Part of a small language model's weights: rotary positions, 901M tokens.
MLP neurons of a small language model. Each row is named by its layer, matrix (gate and up: input weights) and neuron, and shows model dimensions 160-255. Each number is 500 + 50 x the weight over its row's rms, rounded and kept within 0 to 999. Numbers have three digits each. A neuron's up and down rows have the sign that makes its largest values positive.
After each neuron's rows, "fires after" lists the tokens most often just before its 100 highest values on Wikipedia text that the model never trained on.

L11.gate548:538497498594398508502566580500403568470511433370563508527492501471567512522459532471481510492486507479480447453518451548579441440506550460561481574416396443499563528477501550587528458456463457511467453565536466474596491447561445385446428510398436564470618525640481518493532535511501526512
L11.up548:606403460566537478456508547439521504557435494459549527549506510481420507422478525402381432494515477509528479513483474475491514516495477492578456469420539552518540412454526524509596517492546461443445423543513456538547615553457505627513436447563524501486564519598561568504447526562465472471
fires after: " in", " the", " at", " a", " to", " from"

L2.gate134:489433469546442532511433455518554503430474582514470496549530454555569539502476480498442508447419529444619483482470557527494444525468432502501515456415471538473535454440459549497397517516548536484530538491384572460456606445535552483475383553526528413515518551614534442554524553451498464475
L2.up134:427534546479545483513497469529508484497538571495482526596365505567523575573487504657480488524438515483466524495485501586482443498503395500516486454551437468476544529514464568433436486481556470437494441537529515641526532525507455543504533421454462541509496453547451538459463503509464533526
fires after: ".", " to"

L9.gate976:413542527517558450444454563535471478467530468549522463464421512463467441424539542530470480518519467489501554570433450537537541422572558496482541483476466485532536486403488401503561508463560528540502499496455552492496488409592503547502555505423482434509495546522586472558365496575475452543
L9.up976:492576560496483515451561541461632384514557432514492509482436590479486492431415457446494518460494512463520472481423495537504514447439481538480455587540561390473510540437537496563549507522552520494460515536505575568454497533504492551512526452442409516503550496564517517482511414514558492490
fires after: "=", "."

L4.gate655:541497478579454533452541530527538505594479511411464591510498555607528546543506417401447529548460466519550560444563384627528545479419509478397533420485505482450476433511500461576469507526513493483521480472471470428484535534500457521482460463500427517545443430556458518557451535506507522543
L4.up655:539523551540590469442435610540533427545512490499585463544494555522532561557535496521537538478483451616479502517486443566532558373491490572494479495629431486400543480452522523502541436528641399476519511466533476399498476492443461552502511434411425480517561547536415431466423642544478466545
fires after: ".", "=", "\n\n"

L4.gate433:451522493414410397560504480482578604518488528475537543546402504515388473522490452471376551469381519473543579544463497402501478475401541426538532526514586540545550478470445520431499476517487473421409443580519534463392573503402493379500471489522404553509488372533456463518466594602415519507
L4.up433:514536393529473477449550485496441538441436560559534469530492530573499518547470491602528480545538488568476542519479425506478499507563534503481527443540526476553501601474525511520450537533461482516507461476480502518504538561568457566478466579558449513421481515476487556456512540459448421433
fires after: ".", " the", "\n\n", "The", " Jo"

L8.gate385:481460493602518493480509578540541476505537572428489465481524466437587485453499591538469489558452538508487405462556596494474528552468509481613566492519471535587527372561457519400432498512483529390525523547497534578524498444504541441562518482555591480439470479494477433541490458476524526522
L8.up385:533462495505522504453535496568578461511541538480389505542549462426498501447455554651539476515549493576535441435529453456522479518527471540456510458466479428529556492448466563489471565465357483473508487473541419466533518542537542497617466519507535539504509537510383386488440450553605500503
fires after: "."

L11.gate713:423482537549488425537473501462449440450494531475455541517500541485553488513494489480415555437459498498592491536519387549433552464464467496523438466427492600500516450498449498482477567435482548499547463470537446427570456442528498579564622545484537402488501460494496589502518474454535540533
L11.up713:450420494507465526555521532449548417439532521550509470412467572489541489518476531501475508425522507522507483509589449450590472577522444525556510494460514506597458478521461500448553468505402524505498431448612527551553489536507589551473392512414519488463377485391463549464530536492439539548
fires after: "\n\n", " (", "\n", "-", " \"", " |"

L2.gate321:478491435500474619476505463474568411403539604486545557541583479415529483578438372559485535502512487602494590464539542505509503503631473577510492524407435496483462580422455591521617423526417551485589523465439530525476472501600485403510457518509422543574528426462546515522459476471528462515
L2.up321:513526446417538504424520469538505527466454603485467545566588476507473535431519526510551488479588536540538534511436473477513497482474424549462565534566516526535471494535490408564489492517575561551542527507476570512517454486498541500489491527551551404448474574420432472503525462396465456458
fires after: " (", "\n", "=", "-", " \"", "\n\n"

L10.gate997:471466481506533528433466520493482411427565542519525438555551509556478546417456516563508499572568569473494513518490443490618525459558361447462450567492545507498518518506557444438552494472556458514414616515429491506479465529511500384521447478421486523585462422578527492501379454477597445606
L10.up997:505483477409601514538469606493482565561520424463469506549448535530493529528529487510486487571502498496463545508511462601547545501490433448587479572485496339548443566480450590502506523553478497542436469536588499448510502464510631497492477547404467539526452485570430462565499455500564417546
fires after: "\n\n", " \"", " (", "=", "\n", "-"

L4.gate685:445538530538528494515539421558535506477542432535466493526547507484482508519524544546562463482415506513568475535484426581514531477479566582519484527513496462465496539494533432440460484580419510544445480517533509553550453556511403471553515493544503531550423536572467372515519493550473604529
L4.up685:464482574586517593554520482576533452492452466486476435547424501490553578480475537459517406570513407525554471460511494437412488483474516491494574438486440543471461372479520513518538500378499515464431529487465472422532484432493496439543525520572583559568547546563485457487482558533498461562
fires after: ".", " was", " is", ",", " are"

L12.gate748:481519572481540525553473626589535508544559532455527466450502519563581496547462496509457553525441538604436516468437480460478477524531559482482519527442447512517475484625458475476466565439487530540447484499460366486495447459527558454410532552547465432424569423565497592492543517533494509553
L12.up748:557486523486469463498477499527562566586493484409521590431461560448463567516534580465548579479514468467512543458542489487513591539550401489424534532484532517542475455438452447519556517570555494421574503557529597523471503488446470530429393627507547449510484464408518507526560486459512549486
fires after: " in", " the", ",", " to", " of", "co"

L10.gate956:558544511518446549547547514481536484519567595566460552451426480501528486479487596546487483467487497484484519474438564449528423480469549536570566365480586474452463522538534433498476556539593505548567487571486512478546476505482408443460517528511522516432479544442452491475548477432513508527
L10.up956:524405518532468510479527526555498428468524502489493465538513484439556553516487457560525502572449494465473513388444509513534446517574454544433498435550414572518532602491523515476518444511452470488496438483534502608495523452586530539506499452477561622451492473521500455508440419451571459585
fires after: "–", " |", " −", ";"

L6.gate441:471517478549494511558541508540523584490483469528543475387488544491549462464431558427505471536489570514486426490508422444590531565608547348513391570417530489563586466579424562482540493525488548578520541505543502526474591491565482457456523553488525437483457498441480445500540487488496434483
L6.up441:500461487548544588484481584545437465464365483498585436469528508438596524490482494496456535553419496550551448504470486621504574397438456442558476470520475547583486465487544508564514496584532525458413535548560524475408570392507608449444437545524558477490486442457468479518507512518551560457
fires after: "=", "\n\n", "\n"

L8.gate38:507488469543500349496475525499549478477431551463426486507523509490519566583590542424452474573498499454475509449542383474418549444518562473473451483536468490470514435449542454559507478493507473492471535498405482556344507492596471532487542501391510540520479526501504477452532572419500534535
L8.up38:415468491466526476484509455471496449461426509489614569508481421460418509424485558457570529557410413480556535489500476432459525448560559488437537523506529516538464435522478417510442409382427513462555485492469570411486441467615535479475554558485435467479442490402567488542536471508580440510
fires after: "-", ","

L2.gate812:470416616504418558502479406476492422499478428539541525465611484518540459478456432431457436485409458478498559561438471429479481537500486520554484533496525495517492451585474504492577436419573528544464542535488490589505563554509433487515546532433390518472519502434515523534470531530531553514
L2.up812:476500515537545518470464476629544379494518541482513551451517473444508425506471512454486473585411529473488579564504514477471471453521526532558495507537458487573411452600633538527532415471454576469507563468552492524500457514512477489362523538511496484529534636398579446506466464496513442418
fires after: " |", "|", "-"

L11.gate14:526443569557554524562522514510500583542535529524433505408449461529590504502523495532475438500439559467439520414550475450534453462582601516560465517551494470450581562530448393456544446437379469402526509496521476520447515479444515445545547507555435466508494515508489449528464436460551525491
L11.up14:579548511412562478543547436424502551533572392422464449435510626540486578487489532474474526631519500482504567504516515511504521461555528488402527442492480504524485551471565495443596473437327418457503413493501506568390553563465410482535458474490512517574442505494505536537527510497484362474
fires after: " one", " was", " of", " as", ",", " served"

L2.gate390:419532542594470536495505411412510552431564497472484398508529514496577477451483439450421470426524488561514562551426544460510492554532567466535528519506472456498525452454462535501442569516437528436573361577392513502461402502426578612523460540594548528456431542389495510491426521480462505422
L2.up390:625417488554502507528517558552473590416536488482456402484563441499551448467498510534585491560497505455570480542518495436483460518500484517470383571541472543504501512523555518471550514578467508441455468545522463504463459474481475550451532551455471530503474550575469414558489510456520431522
fires after: "-", " (", " \"", "/", "."

L12.gate716:502415495511485423489550434450390482516475605522552606510449462498516555596562530558573550415443509558547505522602498551467504439504500520547541563452581490466499631471483414476368468568573521544511501585458458507551473462488533498535509535536535538366566552535521511548514505480425472531
L12.up716:421465505505583566456480533517475497522512523554486540390510523428528489571476541519512489512428574463497463533529533548459538446428480398406364529523557545454498556413595475505456448499506676483525395582481457469430447509566579493431404464494583554519550573500539527500512432522458432445
fires after: "-", " in", "–", " In", " c", "."

L2.gate642:545500529470449483468450582599440515523464597486451448567444507398520499446537495601431593527475471601461472494493492544601424495548440424400527509482434493509517430499452447485442480513432538541491505474493457424513498473577541586523522597515552551455473443526474541607423407502582484558
L2.up642:472497453499514517519464506523487558514435515424535463623469512472460612517500505600436544535440425494532558467406570419485573516514501509424532481486558497544521546532519501500490547480458508508438568493487547495538521601556496458488571552514657495473484425502496493572435501491522514456
fires after: "-", " \"", " (", "/"

L2.gate570:441473453550493467490556509522445521438530541520488455465415463501425517462507520595573459463539526539512497533562530562467569527546474568542498516542490506570383568571482585504469541456529521432494521559453442442398515578568435492523529430484469509504553479478458423510497471555403475498
L2.up570:419405458487532447554431509426496538507478612515554605472566489617472556425524547511511549519446520537583488495562599480561500463538496462519540520534523421413421530564448473483571498530533480548501551477503542453445447430482436415535412520488525605449509514549466435484537541536521565592
fires after: ".", ":", ","

L9.gate632:407459527432486439555487435490504540562522460580495561475564537379388529437442487520535454530518458488482459496469521478504460487520528567488497556510455427362502434450508538520502575485521453496603431477502585484455476480483509504511535509504577562531487526517472416496457445481488493594
L9.up632:514434533456531452499540474510570511586527510478462422490439545443498539482425450456509495523582490481598502536480445423466512438539525419468507547496450487376562519463521534519533448478424461470576481459481559459431466510512546475576534441504443489465510558567516506460443504457494453509
fires after: "=", "."

L9.gate695:618477467434469489505511549483459545569518560514568481501520426552514477481428448464532530547501462485485457546533474405392508517443511429500530530545495437451455441548495461513543451557499376464443472497484498497545510466444523545375519455554402559430531421537455435521550610487530445517
L9.up695:524440435511505565581475442486473508552518526552490561438503431581483500469426466563502497546494526584558471480452585491444500499464611462509515486598574539483514524478424507529552573494454491471479504549483507483588482490517511478390521517517520508468524418541534390417534487419577549480
fires after: "-", " |", "|", " the"

L4.gate481:437518466510444426530558474572436544551425429562404570466455512495423600495485431442531486456462460436441521539576517445481514529547540526579530454535436506418542489618428506501438536520598476474500475539565583455466502447570486500478556438419408492518464517494550522456463522520501526565
L4.up481:450541494421606414519425446454528435501451562493486528434482416488559382491514496408496520551619497530434528417514528548479500549584521395556450433503479580461546476466467476419515518510508539403479548487496588606526499518447526538491495453459423514444490385405540590499438451596523475566
fires after: " the", "The", " The", " a", "spec", "ll"

L4.gate965:469548526456490467453534523550541513496497624451505560482450422531540510460583403481505492574555536482466486461409478449501459616507571526517563486556520559531575453568530520483452527437558400487473458542455521521511544503504506582503510546484551453552551539537534488437493600514482528538
L4.up965:461496595501508478502444475530535496503484489471429602521408512552500555446480504465451466511480424564504611529429478548445532499506477500453548499613443479471582511476622566439528537534404347526503477403433498530558461495515476447471525572391540520512542572451511390437495389513532401464
fires after: ",", " the", " The", " where"

L2.gate235:518566596522513509558506433577453445548521595568565450487485445481469501536501527512461424533436503500509433513494537568482535428453507509603444510449427516448484482459563523505438451575551484494512509438542459495538488517493528525476505580426555552450573572577394530598440543546477413480
L2.up235:516519604468565472489493545640466586540538494546466429498387463485501455590464503450539543381510570493503559449442514491502541432496487406470492556454555508498540531444485505528476466476534578377450438473530489471402520480487519439499484512438491442535579461435473587497486602455578431439
fires after: "=", ",", ":"

L12.gate54:456540500407464463470565555387565368506468539513524475599476505468475476521454507526415445503579572505567503449541495524393482457422515452448552511515549496444487505506442508548615466495375519374457550378450509493521525529543521442473502528512455444597512559554512463527437499565475437404
L12.up54:475495471534596523537474534480577582492523513541493503542479524608407504547550460542421519531407487491469437468475517533463547408443543555579450516444602522577536532389591452351440497529580461486485495422502438507508540566505539452499533475455579506485493567560506480465485510545516481552
fires after: "=", "\n", "\n "

L12.gate589:536440524555579536459562489502492545446479535505502576505434489418483536587521535459484486436487404619541533441570521519486526431485455527514387480445460484565438580464463509489488438512516511468598514419602514468467421483588484529558545487572440486494534500558499523611468479515444463450
L12.up589:447631455502518481482454457500457534405536620508495530573487499566440501571524458558513449440517441571486443447507547570535475524556458534496436416594484433452577589542518489466477438530463482527528497457516511557608432460530501499388393536507595404463494487462556524426435499526462532522
fires after: "|", "-", " a"

L8.gate501:403462590450436487440474448502476513485437500551528548478486494490480470403539470478561447570487497479436520590546508520465525440511400527502473529523603558447497479519452446539458498519502551527373554633490512411499431459512606453506537502545439504489537511573563552445520518451495545462
L8.up501:479585483534468487443474417444542484518494658429529475531491584451579539518492440534498558518402492459537569618527476422467507401538547476498448539537484431540534393506515517418608436502565576522417578517429498566555547460518633457463447523541470577447479571533484404502489471491418578464
fires after: " |", "elli", ";"

L8.gate822:476497502479525539489469568437427444538470463361464478486426504525606558625493430491402353528517506445532543469557405429421507587521445527502510577588490469427472500477531561461512420367449580538539593461438479467548535464553506432472475516556563546489488459543538444500576493443487479546
L8.up822:493375429554609521401420460514399525409496560527549500386539442510501520450552460521497447512451401502529484455507473616482591482502478538435462515491529598471496541493510550514523441419578381474512546454380558497515510529537478474480520546539455445545508473585498509538450503510549450564
fires after: "-", "|"

L2.gate552:495465539432456549410515474522496414577510482570434518562493524529530561430557528541559478472513489438560599505483442538449519505491553480460549517430482492516574534412514538495490479588498398577436570657429477490494507489417514509443562475471423444509439527523535443453500420566536426553
L2.up552:430549531410475454538602528515486453513476510505468466550493540501589535441529597523560461436573441513528710515440455551461487484466462464439517572464441538576612483425454477475389539488439491490440495608487621438524441481498521561533531482437355405501465523474536473428472395517607535577
fires after: " the", "The", "="

L4.gate576:546493612492419488444506601525434499525476497452463520500398498511527521541469559609542540492464443515544579525534462570496515516526485367488533468497511393508514509666493467496430494557495450503544576441558477530506545444475576513604481539507537521477448515501429551392481618471569447560
L4.up576:537605479552516542526469482611382431390491529510539555592556463453573438575541449571575508525479499508503561550553483483528458542533455456500489444428589426496540486516493498528509472586493523498462499635393448511515587481450546478501536545489579516461532575481519460356469470461437531519
fires after: "=", " was", "Early", " Stud"

L11.gate984:520491561550607463502454491453487442523460467372553518489467481522510537557535524502444371559484539396453610487465423519463564420499472499565506550593401529453467510459540540494571364457439469502485507514469474434594480502510429407433546461520577562564512427557464490517456459505488530520
L11.up984:442438536507607544502601521444535498512413529476583468449494451541549470542494556497522457410500479444538461513428386543443544465405528461543460542539498469486436471485483553524547517504490437484537539427494486423569457542530476489493581569524475595558534473517534505473488552491480366534
fires after: "|", "-"

L9.gate903:441440406582472470551511491595553434378415560453507469415564445460504577569447544434493461490488416510514541615523547435388507401505474449479544422498544463448442496498492477490508422486500467463456498510477485518576481504508500423465534513540523583405595456484509499467440606473589469521
L9.up903:548495466545526524433567432530532543412445543526514581556541467546483476509389554460538441436530542514456527573449470525562479489454516482482489465572463499441548665496540467500531428586505512555571509572568541437537458479448494457526456520474555544438523448499538401510458517581543452539
fires after: "-"

L4.gate693:547483545532459439489521495525467456501480581504493443493528487454643484572451498509566455476556497522476467453560621429484496515507498445502600401507523496451525451535524480445481451567483479543546503441403445520573470527475517486482515454458441481477425456553515401490519502521379486481
L4.up693:539492599492484481420564476629533487486544432512495534397502526515624478513542432451573502510505548437518494477474494424442554504515448465472530439470457478495467539490515393553496428583482594512536566431515430465505495526588484561583542474491445509419534515434533587500402505488433561492
fires after: " |", "|", "-", "vis"

L10.gate922:515411394557547588543516493650561456451504486517512541585528487463467491540471504513427459483441494472496542438504485539517549466523568529589447544500557479512517505486446377550471585549519500538450511607473407442434631514491564528520509463535467466505546473560428487525473536545490518466
L10.up922:354553471413563576481441542485479454556527423516581551494452555473504565471529480526444471540483457475465477491499513518495562522406527468488425508461591518429541458546505565444488506565399548501479492529555592519489581497476486527450420456423543497429531472599450470524539554413414438509
fires after: "."

L9.gate574:501404514575463448543471503486531465477508522422542451501539574468563422489534539480479580514485469467504496518494385536416559536485524583542501532524497405499478448478536496540574545526494560453502540530559520524549434526461481491515417452514476468480522469464513497538484636622514462489
L9.up574:531490497449492400466448577571512499446557568484469429518519490518495474485510497530437472557565532447443532468468477498611556548421446486472507521547538432501558514525522531547416540536469508555474481606563486502478455400571566491480472494445532573598489481498599488509450480420527515468
fires after: "-", "–", " −"

L6.gate245:491555537542463547511429507438436503519487504582539581526504599523436537408474428468385477447540555480540547524525543401444560491516490536497459463548575509437531506488501524458445451446477456415444489407443585393493526454485502403457550534525480523462471542494506471522519557518467566457
L6.up245:541455487542450545470524471561497506476432407525539633558578548481438553568518465445451573491593556470564552539475503488477503506456490446546531502534548507557516529402475504479394549470440480498526452449468534509387532528393509484527535476465416475478506574446481511485406513562516566474
fires after: " the", " his", "The", " a", "'", "–"

L12.gate132:503478529462524527604562466451534471486580542668492478553536462437499491494458491467508466536487519545567477559503454519576591521456508404499442602576485374504533468543518455532597472526593395444467556489526484522496551414526478392502495548532462543517491561531499564541545504527591547499
L12.up132:515519522578531559526492470486526554403553504497452588520524520395509536535444562513493482483494541588457454552529496584536537510548394438546539474518497521502390650564478436483442473591565569421434542423487539424533582598511461406523527504524546423447590542505478585507496488515507489586
fires after: "=", "\n", " footballer", " Position"

L2.gate277:436509516553522489445440450523513464418492460456494473526480507487469565440502451558451515448583512546538594480467573493561518626486574572556542524498508491507570538448573496439555571548589399520476465543465444511527483546493459512564458523598561500425397532446489539559449631410538428407
L2.up277:506403482457547494516499444557470493562500520401472463560445493449485497486567497490403517578491489542458536468448544563481399495567589492497523497551533497526551492456420551523572469407566545515439433477560518468435555502374457521451503506501469438412499482534407481492471449492602466461
fires after: "-", " (", " \"", " Z", " Th", " Mad"

L2.gate331:551506427444408610540530389459518385530552424570463522515447429542605510538533537544483520482465498516535493543565538463567539434543462509516544466513379452520388420514479525522399457544449427505461538486466581550409452467524421540522462516580483470478438460464526502552514541568568418427
L2.up331:571494501465439397453424505469596408568393478525528438586482482511498494373492472532502421450501430590609536498467452479467509530568415478476508590473459393499471534450496421434439516532502471507406463440460495388406507455485463590534472494495547477532531501529484461547509426478509525513
fires after: ".", "|"

L10.gate664:476490558477522496500435519489536526490518466547545532423516447527432422508510564531478534516516513517521500449525511506500590470514453468467490524518400500539492495433593522518440537530507421506516553571555451484569482407467553403527500594529374520473460443512514336407461444488613478477
L10.up664:502460575432575541471580478553574502501585414420477470516434416517509498493560432506478516450401492490523461492519520513510526605623513478431466495517451473557541544514464431509458489550497533590521571529496556513468552501475548485513531590524538492464537478559547474519400522443522453500
fires after: "-", "|", " a"

L8.gate479:612524418498512413503437456451504406558421491471526458555483535594556486461485531541502443486511564498460486403597472443452507439482461494545507503428491394549472457556588533511487504436476525529517420593504496460459490530513484502522529457428538428425486454550494558548490499445549507536
L8.up479:479518486557461389580485513535490518573473376496519504382601527491498620444545462437499486532538445535532518614523468551520488515586482490499483522499523436478489467556533486436504513486485504523515513536470427533441468502461477540471478500558446499633472462551471480551454447461527616501
fires after: " of", " at", " mo", " for", " in", " as"

L10.gate913:509518551560525492525462485512500561545522494542436548460470468569481438492556487565485501489503431418446537531523548590511647480443561499519516506537448441529536465557505485578514583507578511541564551479527438485538471410481450447402574490442494551476423561517496423560522533587451593448
L10.up913:500573448512471494473510582514507437545498510567515429541478480556416502477450353523560441519512493467509469435475522497479397527525402555422481487530567427457472538416479523542434516495489516583488494488542515651493460495460387489329541450512459555486476498533488545431452529441549396471
fires after: "-", "–"

L9.gate521:554473551545533414472480340475480479616492439535542422562580556483503487559437480490486497512446462481561417532523476604483564528476399499525495476524487518573490455527604486477529444511557600460522532501531460562467515451539445458507568475485459406488460484502504541492547472549457521550
L9.up521:507556595558532514431492535537539422457510494498482542379494553441488544465461372504482448629556475396483538486447429474523522502559582448453564449514549432405526503456515456510455422471541450501577495566449544562499568453562582480486491554559525412554412498537437422611497422440493492487
fires after: "=", "."

L2.gate986:420452555582579607527503430500535483467552643514467509443557487430524410437406492614423573565465503515578512494562520605539534463450481479527546438444530544528481520552397477559495570537562487460501598484460452494495451561461429481460527494515500485438530491461491428499426521519546473473
L2.up986:487525496454432582487460521486518569508553512503496553491428566518445473478583505565480450485425548422467486445478443495572564497518469494474506529535559446461524512536581558499475485585445474469591457495509414554536531437498495446523545456477379504512533542534500495597573515548464467475
fires after: ".", "ici", " of"

L2.gate222:405507422557479487479509470601499479514481574574568533556540437504472485529522484538437565455578462517551513535530480569536542529520327546407554525542532447464460583572469491462469499507527565476447456538470527497448503510427573496571531430442620426475522430527452497511432470450507470538
L2.up222:526572513555511521452492547457501454530459523405497429459495484492432529484447514499511435556489403532546504586548458497520530491578406462535478426499464410456539522478536472456414510483490445476439478473495578558563517610575487492521410533475582477470569614591546469466439467526541484509
fires after: " (", "-", "|", "\n", " \"", " a"

L8.gate175:500577512553525519473511538526533507472483548459494675509451509525517560518510398427544505521500455510508559448531586565533418492494540418573497545438554494503495478463498561476465454513519449507530497554445480508406491481562526471568510513557452543539488507443544614492457435485546591554
L8.up175:469547493513549460451563493539514561535511485494435525570561497449622511431531443431468558446555420502535537437498610518520510482493513473527523485497524532542452541528571480574528512601494468601529581458508572507485540438406530561606483422509545618491498508453530488450434493458531490568
fires after: " the", " a", " -", " As", "As", "s"

L2.gate410:464455493459464517497484441540495513462495545495521495490536480432539412552528543576487497458519529526567470477586481489557523513554408524433523498488503473523431531450523478462365420490355566507484493580575433530469505598444399536566534519575425465467439498420504510510547436494460472540
L2.up410:575517507550527589517493474461623611560501523494574458582410502501490545491473449538432600482530467473579545560518481571499435515549526595468588503444538495502496571471560511468465493500452538459514497573437525519422476530468435498393567556484594549458494465537538484519472469468497540544
fires after: " was", " (", "-", " \"", ".", " He"

L11.gate428:560501553509523532530526424535581491553561544496468551486452516483497466529420478495468599553432549476513426496528543381452518446509494542511478481579491499501493563432487539608431577560518481509497532576460458502515571524413508597424630451531504541522492549448528436410420462469556494570
L11.up428:575475545426610496549480433538564490560474544479446535573489426493526513497441400510450467460480407497485535457497493460509468504542582534532574570576511508452482421513456560547502478486463446508469438507500444554503527545502477502512519562467599555508503530512501488418481497479408498608
fires after: " the", " The"

L11.gate320:522509434513482509507441412566538469399538508544521493559517544502484534405449432532496477461523500607558503471495548511493416545569509588580483513444507495515388483613582475425602517450523485524550479430427470519519537431514562476529486519531490485620582537508494459471510547533561547436
L11.up320:523525502450576501456397499449505598430539561544597514566457485491494486516557571555514383489424526552487574598527520449473485477510444510541505482592515399519510585482585483427414454518467580506517498520522489520512535575444455453447492507548502386523550495573437483481523476554406447481
fires after: ",", " |", "|", " of", "-"

L8.gate698:492450477455497453522614464502535540589619520526544484511472426475478446548525500526441533495556505478576534449548414484481461484553514436454599461418498516537471612550591532422600511420505561564539532463484460490519579549586450436446453435542535563574496448480441527584493547493476446611
L8.up698:494388467473515528516524534498382511485555562513529516452454489508562506588377487515520409482471467545463465490516426448438413452554531493443475402527472516495522498497494581577504503490462457486467456427451501538509400474538457525577485486597490510476542430472566556511546440428550476507
fires after: "|", "-"

L4.gate186:472517508573537480567477417505605539499521498492613423446494534547467426559463413502437501432471547355496562451495467559471482429454435530372441490456486542528514514567473456459442402486469519535545612491519543582543501429466525395521506498512503459581566421525433476431528523493447422519
L4.up186:584460497473450616400619497560457467467499564544589460513462586523475512528547442494555492511560448450458546485462497559478469546496414513430514554483527525544482425488570580440442440541416513394513519449526482515439574498479552455521467530517402438568433539598490515575483555547484471476
fires after: ".", " a"

L2.gate456:581526491525566492561550490552519455532432521486492499493554436481486481516529475577500481469465530525528554484443537438526516554529524570582506522458429476503484470516426478491557621487499502436431485497360511501491511466422478461477508496445494549524412516485582513560418438454525557471
L2.up456:485570524566531492547494506499490437501520539395468508500471588451560483525546508435493453492474443485552496466508456474485585506479533582562442453488473505580481528482436523522590514484363548544467463499466438432431430550358545548488562508484539491561474536505433506495467403505451481515
fires after: " (", " Sho", " \"", ".", " ["

L6.gate501:481422546559456474514512541543503487419426424562510454529472464499637483564515474619549503523471397542483485565478526485532485479529387520511501545464469526488438477465459491540543460436536469508581526515465497511449543455492518462520420497440461528497517557438572491571461525567453532479
L6.up501:469423493533455464552446508551438532456454437523505483513500486504624499570434471563638509494528514598478548541501534449504492487474497516559512450423534492516494476573532443551457438522554456505555478579417535451483460455484455463527486543501469521517521494456557533552508489496505558479
fires after: "=", "'", "."

L9.gate879:541488507389464453550439479450439547472465484474504554407510479520443440506503515563472541498554491406600437479477401534444452546540563592380518561575510464503565549439445544413559450481445529522371507575522482523532467481572489476490527502494516507562471543497483529562451533508510440564
L9.up879:568516535379474470573435458557480458534424473526442536576547555501431468498476552563445599498590419453577445489519449511557456555546477524477646524560611475402474481573562510439584497445572498481500554471475569532414407470494497492563593468579437464514475504467609444520461524515478589539
fires after: ".", "="

L10.gate231:466476468467475399446554462465458472427452504554499515551526389496478594445457480472517428505579485468509479479441479505368547625489374461485476521490496511517479519520490531503457552581440438481454519419460480503522462447526499624554552449472385566481506510432495433473523491526407512586
L10.up231:491425509471467495476526484461463485431498444568546478457486467569480455423446412490497563589503538404578504399421472550491526569463488463433495474529451559482444575478511507570583621501572487569541549425440453487511484487529390661544457529458501542522517497435493478484508484498398548581
fires after: " |", "-", " (", " and", ",", ":"

L9.gate522:527417485506497624456506534478477474479483555485521566468478478530459501495461479589448424449500495519513390405515489512460495561584457467448519611423481527386579502535515552427572579524472442534503457559393530528459496486431503509452505561487474483533477479469543468525510441502529486459
L9.up522:488551443487521508490470494574438502567489507519446485391492533569519514553521478498478418441554599518506506459528513499462510505559488481526552499536383557476528490449424509528499394479479454548486499427514541540475489555513510550488547451546431492473550521468599448532491515533535552518
fires after: "="